MLP neurons of a small language model. Each row is named by its layer, matrix (down: output weights) and neuron, and shows model dimensions 0-191. Each number is 128 + 24 x the weight over its row's rms, rounded and kept within 0 to 255. Numbers have three digits each.
Before each neuron's rows, "fires before" lists the tokens most often just after its 100 highest values on Wikipedia text that the model never trained on. A number after a token or word is its count.

fires before: "|" 41, "|---|---|---|---|" 6, "y" 4
L10.down356:156090130102123134077120114120146142161052132096141140126115137130181184122072142150145094174113130151152152110107126121154118097146124106114154126137157111126105079136100143147161155132125097154106116127150145089103075089103119145108157144139167125156129131158130091113111182144073115123143148126147159139135140122100115131144113169136105151127125150089109130129107118119153096140127095138115150084093150084135109118085126123143175138112123135157145159150119148085146111116116112157138119144138146157135142131120138113138131122120100153154129120163102100125121188165126111094

fires before: " the" 27, " as" 10, " for" 5, " his" 5, "e" 4
L11.down642:107123140161112140105119157129174137175119091095145166130136135141115128110125175131138169086114094172130104141099163149127139105147117126091174107129118134116132163146104120162139112132107167104118122150104097167130081114125136130118112115149141131154092121141157155145112139166119138094137099148123130167155087145127182106159096114162114118116091112125117162088157144117169096141134099135109100136141105165098101129165112073089112151138076163145154150145106154153131131127117148115148100110133110114107134142126115137054129168116144117110137072117136119132156118117114115165

fires before: "a" 40, "as" 8, "es" 4, "ata" 4, "i" 4
L15.down652:121139071135135104139109136100104158127128138149101120103126125109129152114155110124073133120129157151117131100138131123143126137155156137131092109078129102109118143118115119100104142151099162158124149080113105154130112142176163128118121158088141123104107105118125114100117171152106076087128162117145113114135065100146156106160108145092152127128142136135173142121154139138111135161129068107160141122122173132126118143204172135153142115173163148158124140136104112120109139146174101124123139119124146158084126148160124117129108136130099111114144149129158151178109058126105107133

fires before: "===" 26, "==" 16, "|" 9, "==C" 5, "The" 5, "In" 5
L3.down720:118196135064129088117141147134110146145143124141100127131139131175156140130145132109182121138101111117146124106154151117118141097158164156146141083107123134116093142141148162138141125156144104115095113098102096081123148110107157093135131094149112093121113132080094150144133151120159123151143139117141145121119135127167146114178104116101085105137160098123141145102133149095144124117137151085127101134161157146134112106083140101107174151136117123119103145159066098159129132136116173102137095156147084123109139114127153125176127148144126200098132143140138129144093126103114112132

fires before: " |" 50
L11.down284:150140112116115125135136092132151113098160152093160176152140131131099145141120123186137115123134116126105097149085130150155106124149108126160138129108092121082133117135155091136132131131133108125104146145140132073118144140116111099132142100124090161144117154098116140111132145088134157132140107119113125164161147189110139095136119133135170142100140142140112127082105122067163131122134151110155102162129121174162138094144128108181162150122125139141117091157126130132148129088115116145126114101074143073086119145123095163161168112116129118127150103119167129129112060155131181108

fires before: ")" 32, " |" 5, " (1" 5, "and" 5, "on" 4, "ipp" 4
L14.down33:102125159107099150153108168134141140160140125137127105133146152135181141099064135109151129164158128093120149097146134139152137112104141139091129106130115121085137140122125147164076132103102078136120134114122107131120169135087124161091101145146129146088132145137118129158166119122136127128102130136199120078135109117136132142145110119139119183145136100161101113156145184100110086127102136145118090139148122093127123128165111128097157141125140112143114075156100142089163149135143185104168144116143105157134058103130132134100159120160107131141130110097121106150126130104141133133

fires before: " |" 53, "–2" 4
L13.down739:133149133113189145129089133084108079164125098123080124151131099125116113145153096120140086103176152139119142075089074123133117149082161096113146135157131098148123164146116095132116116120121132131144155161105103156151101134144122150140126140163097102099118163099152170097128109077123138116144128143128113138138138126138126164110161155134093099144119127144128112137136140086145136136100125150153113164138132118134103103139130116138135197177136152140125133127168097137111136103135129132078130119141098105161088150120120109165136166134176122090130094147134186106132145118134097136

fires before: "\n" 36, "ed" 5, ")" 5, "3" 4
L3.down420:120092141149123144085152131101142111125118104104132123145128136087111121156203109158130145148113134133130140137107090120132114137113143127089129162094148118093157135190106128121166137151068143144128139146143107114180140124138129117136131126109169084106160153147112084139112145128128116112158083147152135172112138133110105129083147139131184096077101080103150140140158149141105152069131155085145147125129157134067107128108125132129131179126138117097137114121138159104130124122162153142126107147104157125132100117132125124091090118112104152124135113142121151124132106195109161135

fires before: "|" 83, "|---|---|---|---|---|" 6
L13.down481:111135157106161138114112115123116145153103143108121142116149157166139090142126130131111094118125104156137109153175131108143129051157129119107098107121118125133112117106135124109205133125126090087186136093140142136132149092160153104120096135120136136128109111118135106133135143157106134130159134149153111098110151130160117130175085114148108126114127134146143099119136122051151153166139122097172141140136168117144136160110150141159166101101114103160134158089126094105140116089173109103129102130137131161149168123142156079123122130087128135139148140103094138140152156076087107128

fires before: "s." 22, "s" 20, "s," 14
L15.down102:124153147147161142148162083113131133127160110176159077142159133082122133094136111147133116149122111111091116141091115120100158132125120120101131112120163117107146154063104088144155125106158104101119145089136096090169146108170136142140109115118090107148112129142132147120132153177130142146140126190131119157099152166148113115090133158097158137101106136121134166158104100100132154139130104140092154114125138102125148162105117133131112124101105131125143186114107108144154119111098143110136133140162152143115084150130107099143135100131104099153192090106114115178151115104145149149

fires before: " to" 70, "," 8
L13.down717:159098142147126140084127127154145139121148111142109109158124136156119118157118109126138108120161106127108107062142101096115146152146070119117126116142158159152112116131117156126094138127127132136112095133147080139125072113124125118095161114123144144159150116159130101167135123125130115102182162140115167088159138165129079131154167085157130124116112170161071109124190095124143136124135165139116116097138108152112133149129101109125138119109123186165110171165106119146103130110123125121130110131115131113177130109136129097105146139106100082107145066109162129132125125181146151131

fires before: " |" 23, "s" 18, "s." 9, "s," 8
L15.down423:089143102122135123145118162127155131104123121101112142117162133115114081097140108137142164082089094097100072146153137159144124072119139149142137145165111156138102108098090110124176096157128133092119150103161151156157122120136144124119126096170121140115136127139191114145112153119106108126148142143104128101095161135130112108147146128115124153133120140113133132140141126102103156124133124095183069161128137147143107143107157143130134124071095135171121196134108152140153095124154087103099136116124109135075114176142128131140120139149137123139163120149121139126193100092114121133

fires before: " |" 38, "°N" 6, "ag" 4, "1" 4
L10.down496:113135131139127139122114109080146166113163122149122113148152130118126142149147098131102095143128134121166172097130102107144071065105144113158093160107142145097157119112112136131145162093117121141161173110137106169109142167089138102109140141116090180150168140114127159144161161110127138160140113172080128142135093114153143120131141125116123117154111130131093077081155127118090097108128107115167169134111102120160138132160176149151141071140114157096132132138112120148165085104186128128118150118094113153108122141125102147130097142086119126129111105138161134137112110124126129118

fires before: " to" 43, "\n" 11, "," 8, "s" 5
L14.down378:189171159158144149138138116105090130138122088107104124136104113118122110133155125149132125128156146120122140100104112087112126133131090135134148142105106136142081135147109120126111148141104147153121159108107099151143157118162125098122123142149149114134168130126078080171121107166144143076155143141122159099139120149148101134153147135100090137138143138113113129124142099159099132142145137139166141083139113125081115126144076116143098124107130135090112150091111132131162152140088114131163135123144148140160115127140098141083164168112127074140116074091185154141074137148099174162

fires before: " |" 34, " in" 9, " on" 7, " with" 4
L14.down374:129103146167125130156107110118111153133148114166117154129162096158123156117123070118131090132113110121109160135128179110122162086146109121136130107143136125160142144115121069157131098125096112133111111148138079128124127110120141123145151135096106122118101071099127124069149173119118110152127113132143147158141083129122164092132141131108127136137130127168189140098149107125144133098117187117115126138116163133096134141059076146138136157156136142151145215121168117122142128108130131178114113129166122153127153141119118124117141118104106146083130123136132163118130124072124117135

fires before: " |" 34, "|" 14, "R" 5
L11.down630:142134133171116120161150148110146163099170151142066117141119132145121130165146140109161077112164137170127105112109127147081116073098121137110151162128130161167116113125134094114138110130118121137125170107121136120148114146150147103118160096170128155126087100134130152095127131107146090119160062165110112114118165109137149134165110089120135153146150074151158154168126103124133128141131153121093127136111144109160143085155119099144118125092137145094142147075122128121107120181088130128115140147144127100117106107114085144172127113165158122121123137093117110090112132150117142161

fires before: ")" 56, ":" 5
L14.down601:173138149166112103121134133156133154116144154140121150161142145115158107102137136128116151125085138149117146141138143122102088104112100151119134116135118096148126113120127153107121137127126135140090114096151148062110085154116117118121159102113140125085133180125067143139120131140138112132186146147153125111136115149111132130145171103109184135154135132096117143125153146141126108055130096109140144107154123148118102100070074140143128142154117103133131235153112119108152142102081166139157103158110148132126104130147122103126108098162147122123121146111099108125131100131154148108

fires before: "\n" 68
L13.down542:135107154135106095106082123142140151105133178157121091105104150100167109125153116125134118127123134154136181132158092119139151154168129136155164135120130181131160170115117124121135169107117185111104101115125138090119142110128126132130099067138119122142136120119158134134114130105105055119099147158136117116201129120109113137112111117132109113127112172145143157188099096172140131115117073096124118149121105133103125141103151135128131112097122119147152115132166148103089106150156118109164141132145102118148109077121114135126162158121159113080155127093150147154117119143130083117

fires before: " |" 34, "er" 10, "%" 9, "\n" 4
L11.down656:130126138115093086107142107131116123146145144105173132145176124132108143084131139101137121102138153107117133122140130150116157117071161152089101089159138136136089128142167141149140122120153100149168115107128164127129123117128160099137115155113130146099148117147110136137120109117119089113132078113096121107154138128108168139113130140095141097116157087164165105143136092154112133120125145101085123093150169136109118126129144136143151109114107122146081153138175177107152169124075146114170091147135150134114086102093080134203143137083146105151133122149133139162107140150152143159

fires before: " |" 66, "+" 7
L3.down67:137135160121125077135137098144138116099147096169095115134163109106143134127129159125135094113077143098125117097152127167111114106194138131171111104168080136154121143127157105099074155128127106130115144116128106130135123096116126159068129149139127136159126146125090129183106118106164141190108088170090146113122120139117132136128153130153113145139117147096141119133121157095125126159083129098126113121162153129092128120136133130178151117127093154118163140102145145148157130140091112103145080114150143123126093117092124103132142175120128106123177136127100152083112153150138139168